Weights of a small GPT-style language model, trained from scratch on English Wikipedia.
Size: 10 layers, width 512, 48.8M parameters.
Architecture: biases, tied embeddings.
Training: a variant of Adam for these matrices, 566M tokens, 8640 steps.
MLP neurons of a small language model. Each row is named by its layer, matrix (up: input weights) and neuron, and shows model dimensions 144-399. Each number is 500 + 50 x the weight over its row's rms, rounded and kept within 0 to 999. Numbers have three digits each.
After each neuron's rows, "fires after" lists the tokens most often just before its 100 highest values on Wikipedia text that the model never trained on.

L3.up534:436537490550483539451472550472529475465558507488549549598525443503465461489452552462496466553500526522452576557492517503413595507597496547523481477450500501470381548541523495496568492447483470536439481470495416491418466502520564475498420531458601519518534465414490425560630474479499535531559462483516445543485554519498534534485511490608352583517350574478501514513487568537387539445512496503540477488518511554458488625445506589362502502560521506485510597516547435597456491439534459468479403477427478525502440523494461460456507429515396489504517521488547589561490481529495354512503526572540508561544477490514511502450553502461532538539509512582520553552444555547504487480481476531530462547478424529402580503441523531403438484505453386499519467539518542403531519478451444
fires after: "\n", "-", " |"

L2.up1959:551468485519498522496528562496526532438554354472457441547498509478580546446560452561473442408519416423540562611572463575515413449572441537549518522444565469493448548503491537424564536570517517457493485567383582495530513555504543368568437491455614584475501548488538461397571558529455474482462436454471418510444470442572546511423546441515614507462656494485471498527550487423577387435509582562458487464518515445499477446533453518484488427382524501523545471576488505565521421481513537502509512472483480532561450537477549554495497505491548447519473497543465507579501543463496561500438494478494579471536508537539522424526500508521509506549502532483544524440439518508627514514482435565557474513630446473485465470485465527482399542487472564531420454404454477472586462432456374
fires after: " |", ",", ":", ";"

L3.up2002:477549514415484424460559606483512474518554467470551609541499501460568497473506462390489483454458471518486492538536477530525510588566513522511397489436472551461441471453525530434554475446579523527559550478457477518489394474463589457425438448459467454582517487474446489512513523408448585463578443470502532521495459431522553484501532480513495494461430491469467534488468539488389481448588576531510561424545584467469446453473499520465481518524488511549412519511470466508481470558431456450481433516493364551519523514554454509416566442527480497538433481512466552548436604432573503542477461560528466503509540504508517497440488547574510497475392470523504584542411493560520432500509499540492519570424524380526527442515441416527535443514553435488511537533539525484610418421570402
fires after: ".", "\n", "|"

L3.up1252:550530427568478437533403449491522502525565535471524432457466548470558483528484500475473489540529478444585449471451552603560457437491530521542541491430477418504394602580549522381469481552590459553458491516574476526505483486520522527517565538410543524460514533425576519484583432510499538529475524481543383531556578403534488487495529552494506574535519486602543515492510513418556453458430547510606476465444375433513493453491470423531549466448466482555512506609517420501554498518472560430449536594502509449513400437494555495472525473566379457435476522496586555438443470463565530546411476645523513506494453537461548484491498499506528528531489538635498550506423591520573520397524558518528420487585415509504470579417462579506491545528497500507484463475572501523452563564432538
fires after: " |", ",", ";", " CA"

L3.up1389:528466516524502460497418574482561464486529528517449584509597493486515576446537603449397524589531552502484548589478509489508577480489540519526565484546459604495480433597507475523464532474481519479497538592451507553485445387534566495453513424476575557518515457543389596536522456456527526545453544529584477457520589482442546537494433479493529520408501531508399525415490471613547449509471470557437513525531463448528445480459514430438476565370518479422530423475489377483492529505474599501575503421601486526606555550427398591464472512520479500493501464486487468475450480523508415533454494506469509570430551512467609491424556483542488519590531472457543580491510510521432578551455530467558475511492481506419433517488439613509474422553453473553491554545512496525436504505524461
fires after: " a", " A", " an", " U", " the"

L3.up1384:520532544495443508513475520486496547461545502534438507500473523456468516521581472445581532581487461484498580494535498494495507516527516505541543481558470531500413415519440482556413564559511519429560489506526537480441376392388492468487501509535616541451492434438478565499517521428526498528565466497509560476590478463474603501450471367496485599526472563424414450495473492462465519542468350488478523518515506497453505550557490499493482468455549510471516640551545465468487488411482546562501411429502443533496455549486520539452354505456504516500572534553469408539476602545447454548435479469521441619477562479522555514413545534483442462562578492578528497489410473511490398495463531531521525547472485612499548482372424494570516467518548450542472555474478603502527543428547449
fires after: " a", " the", " The", " an", "-"

L2.up592:506541492610488437471451477468550435485605352474404464472554470448441434544530546480535474488459469439479616555538468522528447507457507533492431484447546464570498575476554524437500515512398518539534489377437471532480520421571508416602475453498517417553558521465531495459586532536496500485523594546529426575591381480439488458529438544441589488494480502601495445439554484437438531419401613586482490467484518492504503482429510481506455422490432405525484448558466397532514443467413507435500476517556456455484421534491603395540478435507471457489500542492599404568507504491572527509570459545577583554439425474618500483501535510521555528428531541496480513567483491527533583494561485441490507550565589429440451523464573513563483437526523463566544459529473487521471592495421502
fires after: " |", "|", " Picture", ":"

L2.up102:463509441565450431554486463472436421432516541487594506427453509551533558440466484481576519505496563532486516455457602415473475442546538486544471423520502559497500509550453489477496528517563500555488413486465438636432579544568530496501456511449533480414567439555536471485616514468512532535510525512554446551451555568504572516423478454459546572581470527545505532574463401532412478450459459495436476485466562378450541432373501579574437465479534474561460523494499455596525469600549502444531502440544386472549461487497511492520495512522496442566591549507503561518508503528448503490484526592471441482596580458397473441448560489597499495505519434513567517550479453475578531519554586529525478536539501500615440576521515418555458577573528416459470394548564460523531487449453468
fires after: " |", "\n", "==", "===", " •", " is"

L3.up1193:503590485485497425401492582509541494550491480435541511464548527494519524455513511446537478534463533513505512471537535495511460498438553521515483530462487510504509423469583500507554554415495533467495550393476570565494421492547560469496474510472455415599547493504511474542505516484415437569565457412473485577600531446488590501573581490499490524440465555524454493423572489548416545417515582497507468415515520458422432537437494474467488449547483542569506485477513460599530513478542489429438489443534428558528457456524512488473517469554537511428448410519468554468515479577526482511519442548526455601500535517525499505478448532582556456509566488554534538469491486558552483412507571562524407470433525421461530443543484513459415471589476383517505470559541577516526518396515478
fires after: "\n", "|"

L2.up167:530455456428441435404527499434582435494541419509468455481527499474435466550550567448557465365460583499493471494544484538515430476560473485585453453476590490483461460531479561548510512543492496412502472456446481437450487464437424490607460456482431447462523469471598511478617473556463545464468447504470423527566477548529606451480517407521607479591425511511583507496477483504513566451499578503487454437478410641518477496515438519458483422536495454548521511506441391526479465468462554583536594428485519498492474531460535493539376498566543490458546518528511471542536532541514531578608481513510472482469522436468454372421577530490594517497421491425581524485533516522414589579517531479542525545530494522456363566499491541536480514538520454523516462485530530548521508515513475
fires after: " |", ":", "-", "|", "1"

L3.up189:517394472581533397530514420523487543503556494514478390468496569431536395503487515519443514382552515506495402582557520480444433446514503527568511449442529392492511465541465541500501538490519544473501400530535532524594469565465428570490589523424429502457429525404616403483484450470507467492585497470502382521504485493515507423545427607437529475498557453513470513444482541558426437460418545498589579457398480558519458475471485541514432428487423465528431532559442413558610528545491577485427547450524570531518468533558573515510564472474402465423471510472481472497422528498547507453458474566599501447508518433483537550521466583507530520615559482520548520539498563538508441419508550493507381529503435521500527518458432490570467567492529481544525461551539465491432550551467556
fires after: " was", ",", " is", " were", ")", " |"

L2.up1839:484506466495467452502555416493472472474523486489472537496403510440411507500445472528506439416481488384425619555564524488497483371566440551525491474506621534380550557439500476465486534465395621504403501501426574506513558539443498546512471463435483422500453431556532445479540584578417521522513520512549517521424483635576608447502569485542553523482442508546509554575439518499420613442554609585425544493595499429509440439464490486508497512536504524529560413528523438507495568436513493468515566381445501514541407563496540456489474486493540451558509537547526504577443520563471475500566449524536429532529494472450492483397457491470510527502436478528476467542513507524467524498508511507501541520521526401536483553541474424473457485428539377472524374547465530561457508454474453
fires after: "|", "-", " •", " |"

L2.up812:488517471571417495343509390445507452433483469491468401449428471370425450523513543422474418452435560454433594516506587520460470350589465524510370477508595580584501529567523549460504493503485630402464555514439459519518572541549516505509448443460507472550464483472551486483583495481485518504491513537480484451476572540516619378558525437564513432535551544534485561469481493415468582513520557533549535470565474445506524519503451437468463457512522483492573455507505397513513504524506550470513623509524438545536456506557524529489497540483480446516475553519496479555472523503481501558570467541525421519579535484511508502412425538550541539521437606481497467533485498482425609493494555475512516491491430485424461553491525522528417502438632385605562397467479572513504453497571509
fires after: "-", "|", " •", ":", " |", " Country"

L2.up765:479500537523455454500432494532470512508510529481491498478533510500494446543423607564476487466548426515565465525550495447538539542562478554545358478537489533489512412554543457537574534520568523458550433516479427523491393495535577541494517490624392442402426421460504505501582547492398510427576490540513522569494447493510521463539535521502554481394511560487493464550434495588412461441519591475526563421539633610448460536424538432575456478568458476542523509492499427532462512489492547535537470460544414459499483496514456489547651506425506431642417526474446506483475557541537567499600516559533477592520514451499545613532481430541438566442484543580447497539503486487502479477501558486507470475382556515450521535459561487572444537508558451489537449477483529496525516479497466
fires after: "\n"

L2.up57:444441453465458578487495557470527443467545457455519563438508569496491511485454498541456449539382548495535518496535519401525462456575499516483462406417571478530484503490496518454556553543536453534560502473392532540494494434564459432621545510522583499439458541552511402473583418538475516485477436524435414580563509489529484473484444555518532503557502538482528510555596427476533469439477553533485477539479442441508505508479535521572463487475548449484519477605457390527466564603548540407492579383489457595564386568428583555500454528473486423486480561598465500548487522525611485526505428552522576459492485456470493508495429494541515541501470450509501532507516474560518570485556427466488477604559436411473422546478577478425532430433478580569503354460490482544535551501482523
fires after: " |"

L3.up508:550423461491508488492462549428504497512524441506555506492481495550509545416517434396633506459499461416474433476512603516491499574583523554485559485429480484446471523511432430484554471486470403452498528508397399470450535577564516441497436487514557536537504535496592558478527399519544579605435485492530446488531544497525485493553463491477569577513424449467561478615481518394539475491420582497549416547498411449408515480519443514706448495558346455499549502511457530493475493525537540552508585490491473566489462614501522489563526474511418523434523496524569547560545427538461418493523485542568578371560524500555599460420482495489469491487596474534552524566549605549500411496486497536559438548627493510531505545483508532526464568577440474471431492570485430479529541485497458
fires after: ",", " |", " ("

L2.up2005:574584613514500493503542499481537513565586482479526497496492508426515482614468545544563498465536438550500558490556518463464461596529543496595381429458554464427557402471613470555540534503488529399461451510485451533503417552449571532450483513506464450485529398433505609591530514456461462449594455452526602479545467501497563486473488502508436483423434561419519433504471500541420487431416589436449581485505584576495457564495486460525520550561578486540486485490501436518486457493495505492566532415399448441504418470601449524424486483453559453474525499525481515438491583576567495524505526527605466473535571475491554589468519478550551530487417453537452555575451482482559458448458529466516552535442494382450583487581541452560443446508598414567646435461555540596547464468504504
fires after: "\n", "|"

L3.up1620:467451502509482510480468519497526551494577443486441537527485508522525520530507501489424490507433489395501608432539521501501471512432531556523450492540557474467486497504458499452497507417526495542495516430431428555466417497506519424541438463556643419539501517545529440444543550526422486418508455532523537506551424535551538536569575526558451419450457556510539606480576555600507510439485541392472475505522553619469462448482493499552492502530459531507603583493487401535509428422497463401570467393500552503505448468580452522617449496488490473451450512510499558535409586611557442491515432495513547466459446524485499466453464518472511506496585460443520541564460522532568591518543471577560451557484549571410491472463432547484481366523516416563557468391452557476501546499462528
fires after: "|", " |", "–"

L3.up1005:569545451494490470465515533458546491537473501498528630470504468515462517501580484461536503449495475590462486502461504579504482466558495540541520490421462526467512484489490490521493586472450459529501408438433501511445538389502460531520452471455494583567469453508492461400549499532495485563547496461569510484548609639328579527527480516543415435490456528430417508527558416530439505494435481465442440518454512477495483468501491590474483465533456544510480656526528536607467598502499409528504508392486506503518528571454492441452406435478444581465543556543562522526471605516525448518502477557488449479432534403445565462439609498419541467525552594508558584601512522564482402538505448561480477503500511526477530490550481453459533407548461414535388541507552471551562570544457457
fires after: " and", " the", "-", " |", "|", ","

L2.up535:487528425531480295507420536419504483448495441453553452492530536513472526498502493506494455436487475548459597482512552586473497486449456483469580432474507478418399543543560502495485554474483467496486483499417474506489524558599517491436481498405537470568463466531618423472613406542487479502477511422546461522480498451436546439530423483425578577536441462480479490453512487400391541471431545426483506568477571497497584480507517559602547489493498468520463441531527407476522477492534440459493570440515479499544407581502439462477448479473445491532536563495502519545514478536470518569459480545540431458533497516520495364434488484511558488538555546577478626577447419467498445510523485540571478644560539512525451565488457469493424528534472484488521480456489521460526528481457515
fires after: " |", ",", ";", "\n"

L3.up1874:518493500430521450538560518499551475490504495501561544484471517488476480480489507500442482575563511499504605481532514518508523576474505532530461421463456555539466510448432533544498529469491536512486437402497520496497480499525531476434449404492623529460461452562614378525570511511476464513554565560538475479501412532406508412542385422510462560564547498522469577457602505493496484444494564475442454486462494515528506495500497440451530515549519520554521587453508383576497454435443535497539526482592491507499519591491498460598494450484507543568549514529479598510432546495465427558526493615569462606498513481515545410444547527464558475563575535418609568559458479503571484511485541628504521607451461502542533484579470564458475511604496332532510524455530553485601483556463434
fires after: "|", "-", " the", " |", " The"

L2.up1793:524540535460455472506516447547506503568499550472421542543509500478544444512443532459520508538456533527466475539513444529508476621544539526527378483493509483423503445484598449573507494492514498489587536545482425487442434531488551488478504495467446464528525499443476615517554470438406439452573470481552517503462476451544525540483484453513495516462404546516475463533530515551445509405479504471415484464573569606510412527444433529467538525650510519467457597459487488507535567464414441483571441464521476489503514513511460553485515493537566460530446521549506537519527539473505558494512477594502459510512498510488489568456442461618436502452354493572509536486495497443542578465466502469445530480365535524569513484592389456548535450536516438473642523495493496457503509416615442
fires after: "\n", "|", "In"

L2.up644:572544456472473466586467640485480560450517442521399492539465574483468481515534495446584532468404425566453568500528541524508454474600391535482514483441520416492502577461469565424464442575578550468569541482450527466485547561530500487508534528451546488503556501500550436505491419578520432542527537548491472539527409544475543492492591491447531472525492489537524541593504482485433461429373590508516491446391474435563471548485570475512537461500557501544556520504437552585428538419509484472495545561498519467578490562471524544456474473492486436493540510560478573506478565463557565537402456555494448495563498471498382453595480508545480543420608543555526560470460435484557422544548491490508496579530472514545500374499586511503424472529339450538560430430524531478551422502585535
fires after: " |", "|", " ("

L2.up1624:429437507525480598408524524479507388453496480483485495467487570473424529519405529538478558428460502490484507449506557408487443487535518474435489463460480488530449539508537473471444548518447557533506518517427425514474502613544462495396510426528496521477478492475477484527554467515490532474488513585542464412509399510503525509552521434514545566478548559503508610603418515535458528464484439540510638512539610513540381616486491514464495448645556518475535458408443497448491644469619473467519505417498487484541485441539492494554541486493525465514383598508448491523470521608462471567522500536487405494506543453469460589471479499483431571494512401578486512540447610484454540546490498448500489520525361551527541473458545434528387552471562525592561434467495460414593457454487485
fires after: "\n", "==", "==="

L2.up654:482481559437449416437545494506538470521527447531503584552461455418542473571489505451499472443488442497470571493461540506477490576550453498529475483514483605450499470463633453607492514412455536471629621498451498536476420546464492515471426479477514478471545476433527610483483521400420491444608521493474616584426464522481523512506518501482502532461393548562493466525471488501506539471544457524403516485548553593544453489491503484429492538540506625478526508554490491513472546515453477525571433432563440502482471521480500539469419470545529428448469411492417506538545599523562523564489454516575445581529572436508498530399482505602436555484405442578483558534486471501516445525467496530417509494323557508502583539473370512526469452494484383530551532406503517561494481434566414
fires after: "\n", "|", " No"

L3.up1672:478532483493513520452451565474513530552580432543568473489507540534510513385478432545468438572466514492625436491535531447456496532554629497545458477484503430477382542615489479441549534503476365467490465418431445556437442532503521347562456514509496564435527444445544419445575446487501538436476507453569562474599506471504428422493459482466457556476440542591518574542448461503415499521447445472503560486385440519421427527481493401568482490529428480484532590515490485574438479519529553381376437467502475563481532444517361533493549467574451411505467474500552534517439470461600505600476515531487580575466467521458534528427490489462499567418514481515527518606480531498608465425479504553484394520496514532574536522470414548505401498533480513460499482503507458481531608535473477
fires after: ",", " |", " 6", ";", " and"

L2.up785:506483437512486518583554515482538528495509423445503491454443510498505486490452484504391485426438476488463523578473512542512499504470447492521470501312574445521475569474421485452562530564528529603526575428417561472481557551577483390561487555435594496539520561514620441508583382494460449470561477461482392540488458462539549495470550518524610608463504529481574544587581462479515475421323583533476521462574486432457502458460456549532557500481548495603499546542473499474505516479519473495467566513502496491515451492479482486504478513565486507475459520563493541542517512481581553490482512620553570402498507510512485480538442458491598542458483482484547559455484444527528599477546481541488461616633509467500503484489483467494518442533499453512485351485551473535503430443421533
fires after: " |"

L2.up1373:525535527499470585460503471542572487545520489497504502530450522486530505533476639488520468503558471507465548528532523450487517506592517524616453521506551516503499567519564400500571465526432492446496431494519505456492415536441566550508512528422448543465509449442505496529513529533492444504536458474554473512539461540405522495493431397520524474456456533540471555486452507589373534465484457529501448442477517566483469526492458446485486523629493492542520576573554463509503576437479493485537470462392447502467480524560561478461607467496463412574530468468508547491380569535514563495470480526654463595453456470440460513535482538499484523479481490641481565524420497456588443557454502531418522460355533499481567492518495483562480579579545491499545468449555536460511504431463420
fires after: "\n"

L3.up45:464490549504530502421514575524499451431564523573487469532490464422525538580607515478448548546532523466472586424500493456507499538497528471468634498569451566504410470589462482558446469417504491452564511493558519511407415503584471521506513488570584457461517454491504506520500489431530490521591503458560536426513516545502503496520497430569504576503451583449506566394432514533446486623449461490426534448556513458529451416512506563365431422493511418497547576570459446603526518517572494483476492470466544554533596495549508464405398485523604523510508528513553408577491564571473417534539454491521443549443530486517581550460548497526521527646515460575553493473487498526461513621540513498522496498489450525430542430490402557436425512458495422547474507454488463521507522506541451
fires after: "\n", " a", " the", "'s", " number"

L2.up148:520553489553504469480534443490575468425484388497468567449499532476500456537499510433505381359491442392492561486553450544515453440449483484532580457408580433479465544444501536459548545492544548482506498540510579565491509470615536434581431503509570436561546531480572413553566454471394418465574470483463539576573474513454568437474502549496636555483427546500498527449609529559496504490449556507519442533499558464463510469438472467508547463427580544570508564507493337555476537379500545474504507546391466490560460441550498514498496497623495455528489467580552492558503536552566484495481462566532540485557529487569501463546514541493610513455475575422530481558489418465481477570632519527486498512486468494401503497563492570557470466558532421631533487504484524534467549457480528
fires after: " |", " 0", " 2"

L2.up1594:497563529585508523554444560476483576469578548496475484481526508479516543524453530516390542455475529427537503533492463557508482525536477441487448432398575568488458477558465536464582495415693517552498354573566482529474416490527440535520510546591591479565537450420480549510498552505392518417592504498539481587507494428526476496460551594528473597522471527443575586485525540593531427495407443456491411502468512437538526444425454444607435539473482440594525563553456485489523505487574602443466550508470419478611448497545501464486537476457450506521512513606503545457537506541499425531460524666553556499534461586470550526505435435563467527543537503495517573397431477423622503480517610409480465435388468504387562454552582461486471446442540452551555553565488507534517510448520450
fires after: "\n", "==", "===", " ===", " =="

L2.up227:530485481470472416588525512484536497603511424435465541439532553422465437493540442522444483450543412486470521547540503591496454529570443510540459454319538472549419485407456527560520532473515399536465581521474543473468501483477502403573418554431615493563480506563578479533565451418422461454612506518485508572527515485500558466418531511457537527441540521477516459453550449412505438403363555487446454521491505432391516502485549439547559538460560553480502474529481438464468487433468590538495540528442522479449512570473521494536426500525492486565562536441503561549512535465551508516499508545502517450503507462553458418489441518494599436417487539445538624418559423552527546540565414457550486626524508451548442432513444594475565392522498432470556538484487600475494456486535508
fires after: " |", "|", ","

L2.up1380:481615495518451440513524460549508459496562465472519411462438520431478527613507575525504491467479425429444569516493492422485451502545454536565447428463599495415440452537553539553467475481443667508404458494439524538454476480419472463504494540442441475477521440467487532488541591481416467451560477501456492585509549535500598453492525498558483481495360548563529528569489551449519439418534570353483473489554606523479482451515515510441511542542482444511461531483510496471522614461520479494578537424439437555578406457539477447483468461499574475510473502541527464567504552569501491501512505553568374469530580506453473575494443485587522479420425474560435522649478386497533506492516512566519541525489514494482526548542527540485458405630474395536522468433495550495537548525453551
fires after: "\n", "|"

L2.up55:481501424491482481460425513432484450398451459469465457454548470459469429578489588448533504388460540465459630594541606548489405438528361530519485482481515587451473542493489519503436493454465575528473452441416484461438589463512459531523446480484511487473498514459592494408567464479479491418417583516532503594600521526456541460502488530548494459479479512566552466553448537546466588484519523509518529574502533498512455370490516494542509465586479480474498484543439469613467491443516511500593564484483457404540437513606620498556352520465483434465509536584531494538496536554440466465572474496558485483450519498483449514481546515526536542536546582528477527488502468494424544561568444507484550478481405467488455591519488524554540460527512451589568466445512548521436583508474441
fires after: "\n", " |", "|", ":", "=", "-"

L3.up237:461458458513423458541514459513438567421580520441539471547553469461466393575477629561456524398475450455540542540538495508488498425482407526635479476455526546528419520513443444495437487498415570490499485539384494474484486548474424469520504441447534484509523407557426505408557483488490546446493491501513470543439484605544549460451454491486497590486462550479471622463461513597536508415468495526486539522569554477507531441463447529450542523573489475550502516526521439517473520439568529487570521519468420478554360548493583427509472503477488432493613469508578452550388523556478438583482449498517390423507508457503507460494558504571514567508489434547532584478461500589451604521506539490500476500438450504516510512566492467449485447472495348494570418442463492430452524469429459
fires after: "\n", "-", " |", " Team", "=="

L2.up1130:527591571501448483516510463498524480475546516468513456454488524450470515521460546476469455520391590496485482540554536512561476593441469524542557432428544548447488471475586509479566525520622611599588510543508404448470520481522451495409446502414459442523511478499524547457532476442416548455569538471504453584492463480571506506494466467527481527483405576450476486587460528500552469460459445486471452498582545568466501489427474486528483525536532508547601536606435492479526525551379429450539496459465492502528492492565466437435455502597483460511484494600511499526546426533550454521421425617527475480509536456501503510487521513487585540515494492502572618601454439562503568530520424507492558481459571490560468463542505453500470535499552439537588490510537482474492479480439490
fires after: "\n", " |", " =="

L2.up1528:430543526535486505444554442511493425557442488506516518551447492506548471493426537461495563435425380466492615494565490479497511576472413517589394479428513538496529450441557490505550474438479534440493504532434528558425459506553633483424544452563476503489479486548496519522588463418433509499574462477529579542433543516484560515492507518497561521500477534523454526454476491499464529452509538579477558515459515577473464427521537493525496556543550555501473528431522436602470525491447454416499499465571472552429493467475483497480510460464557454507441507491439567525456513503529563497450500556494456624510469471515541526503481475603508548450457463495460567539489528463466586469440412533545512465401511511542491437526484476503512507501534453475519561521461494430572466404534440
fires after: "\n", "|", " Year", " Party", "In"

L3.up1172:604445485494488488464496556503518555547462583467494448493552463529571535415431532500463489436525525495511522474517510552503474496566613528546413498471503445565473509473486522467591487522587389486560577503479458508486463506386483494492545506529521435492501527407574403500496423491483472589489438433453455579572591459508505477378513438583480497536448469478505596469556534567535499515439521612514433507462369597501556473433479425503532519556497509566538487537453430536547397524444595474487492486537482461442525455482504461527497503608463476501580458589575512406437531521595503552414481545485549485435558599526472464422503488483555495343460474510574585403527502559636510504559538514501433537516598531491535593505484544514492535546384474534461479482525401493572516543515529
fires after: ":", " |", " (", ";"

L2.up1925:498501528528483426546508521505532493417559498475524415544471565502516494629448601545509474429504469447572548602518604505477515548508492469615482481482609473439487474502571437423542504502569590521459458552356489579486477492423533516568466521494493528437424388472529449533561576527409552445579448504564457610502470473580555518456475447542559491602460522455510555462484527544464469344470546471522506422546550551551515511446408492509516586488572468544574520470545441451527500505565510425526447421437448507609453491508489555475430433455542444520541492604445466528494529518592536560490529491538521416485435524499520475464494543548547567457480514516495506522486432502640608536554481499556500440508479463347543515477505465516479488522492460483495418473477484462470464462415447
fires after: "\n"

L3.up748:502485580446485528515666514439478504502519553464509546540547467489512502469441516401418517613455502515504531541479501469572523467508398498564519513518432577501504451465527490465459540436518469571550547559558528553429466459446506479419456341598562520451443541504429480569580450447517543560539512490465484481545521478449477462452397413524365479503508559476439517519464495567565503524503498561491463568467390449514453554393502419445513504463520509478487504494474432527561505487488519479483478425595483486524527535461410478536553471512528557529545463454446529481497532463471346516442519550504474552490542533485611553378585554496484535582488488513513513510543519546497514463460529583478443505434496425473560516457443630449551538470556382560538566520493523488408461514487451
fires after: " the", " a", " un", " U", " an"

L2.up2018:481510528491464427501496491466537481557612505505466511413572499527523442482521586486489526436441443473477582524505473513560427470529465458544454508494589499545488399526566495544545468438538557556543496479466498583511334492507599503504586458423515463425549456447498506521491439386444511401669453443486548555488478551520550485489616464541514539496471544535435553453448516543554437410517451523447471437456529645499439375451509468537518543556476528514486610524536433504485486520455481481544432458595503547526485438481501465541569502580612433512499509508465506517501512520539482512567467537467560481489447442522531489478485500627470494453441477389530514539443470426493622451516559509477493484410548469449527535517481466573450438519488430433599482525435475469472496458448401
fires after: "\n", "|", " |"

L3.up1747:486512470506435504638552509529527512434497450442467406436574489499405468517472527494510542482605549536472558587500509543528507500566448552558526508503529511515476517433504512534465495535535462461485586628495446446527493445487482508492556491511535564568524446432491510481551457464538480492500433471423479551492568451487522469390464490526498561566424514498478528415483449543481548432505501508584439455550472451574587560410484451475482557471430347480491474467570467426493513460441540501433509428626543491534470524467589508482459457414511561477606564566469509511501473482436459522424474549544513541515514497469509472431493485508550516614508506461479500461488414513467505435539565523590494611507424492328565482422435588456592498472556320502551508517563512494472529504524642
fires after: " |", " is", " the", " a", " was", " "

L3.up1062:456454529472478428475621619464502606437523555491493459425555502503525524450504470441503547503537546426498544490445527504581522539567484518501554461486428567475405480584546564507440541527509419453512554555502463505494507376481467481480503415499643601519628494498503477412544421450512499478505460457427469471502522505446493556504545444522407493549468480485491507614515424572560607484499457516497565502443527499527439492483370528510395413436565454492524541531519452476587571584520562519508552384608565563519496535514471477505468510486507537576523551577482521574442433563446537591506532548533474516542588533519542491456586523530482486553519459507571519461423500506471478490460558512539519559589431556462451556479492588411548550458535428581526453476491423564537570581545424
fires after: " a", " the", " an", " its", " ("

L3.up174:442414480436400599487592436498430483470500428438516499553523520472440482564422530592468530350520506460468495512506540501523583499645527572553421491471500421449401527522474442529476461471415593483478524518505459413383497598531393475476484447407484461548565389530582437501570416462470538452477468542547459517433436570565464432504469432501569505456479524437503543484368521673431497527458469574450542482579645468502525507395436560467470478595497564504515469556449494482496618498503574536505594524504478515500520439566491446523583480502464492529509523550499505579484535540459428551526449475536368462505503511500424568474515520537531487507499454525515568517493524505486595542526535501470504550499479565515548581591481429473396557470535437512569418454506498469578419462480513
fires after: "==", "===", " |", ".", "\n"

L2.up118:468582521515543528569498536528500530526550535499473496553509560488449453548457498401422473478408505456473538511515506391543526569516385439586413475410549524482516501578556455432489496430625550423486454545493503530500458498521464470474509512529551416520544406486489569454621626483503543442524515563539483518519476484523571507474576487567460562525493515527560571493508586607493484408521527455502507517545592540598472454438452408493517563551498498522505521420496472482529548484552453416544511505435468470576473484554506456504483477415601394433440417586551430529431585504467494459478488620541548491503437479516503465418479420519516560418534467456513531575420467443551544467544498514548472538497480496474541428578447516512422489564591438581563479458450463461543525414447401
fires after: "\n", "|", "–"

L3.up1466:482572507502470390556492609500555506545465550500524507517485512524542524498556499371507495438411469543439478505493507473508508559530532562568504524427593447562493495535568473539523467543498500518478517503470580506468510516437555535548445481401539475551493542472542463439561452508454540479527512437493390527518490507573571546477457446503468556541487546495484539413461543551389538425465561496427464461480487569409560453437418509428462518569561417513360525510445416481498514500544466450504515503542465573527471555526479559499586445564437468499489446523516492499374568541572541543466420584505485445534510463467482338452438503574567504468440436449528574545376453513527487468499506536495463560498545527615556490483482545475461513549501383400530464514588528474511435549532511
fires after: "\n", " However", ",", ".", " Chart"

L2.up502:537603567470441537494417488495525501506528598511553504485488510505537505464490566528545438482491455510537492529546522490495477565485476456603390476476535472476511408603553536571582458500485485505603415525544476588520418453565549511482461524427436492419513550512457469520585471474421538389553482396537622473502479529488511430521494454456486519427343580487483538474472545581415462468608449551487521490461606578534478454445498428446552468609429467540515503517481499498503538581488506436523433436561472527471462446578485497540467503637509437561516459535416490465464473551505471523487444536489471506496522527523534529484454506572528532411500543547493597508447507508551468458546538453528475472480598419548543465524503443497457590582481456490612439503508500536540463437459388
fires after: "\n", "."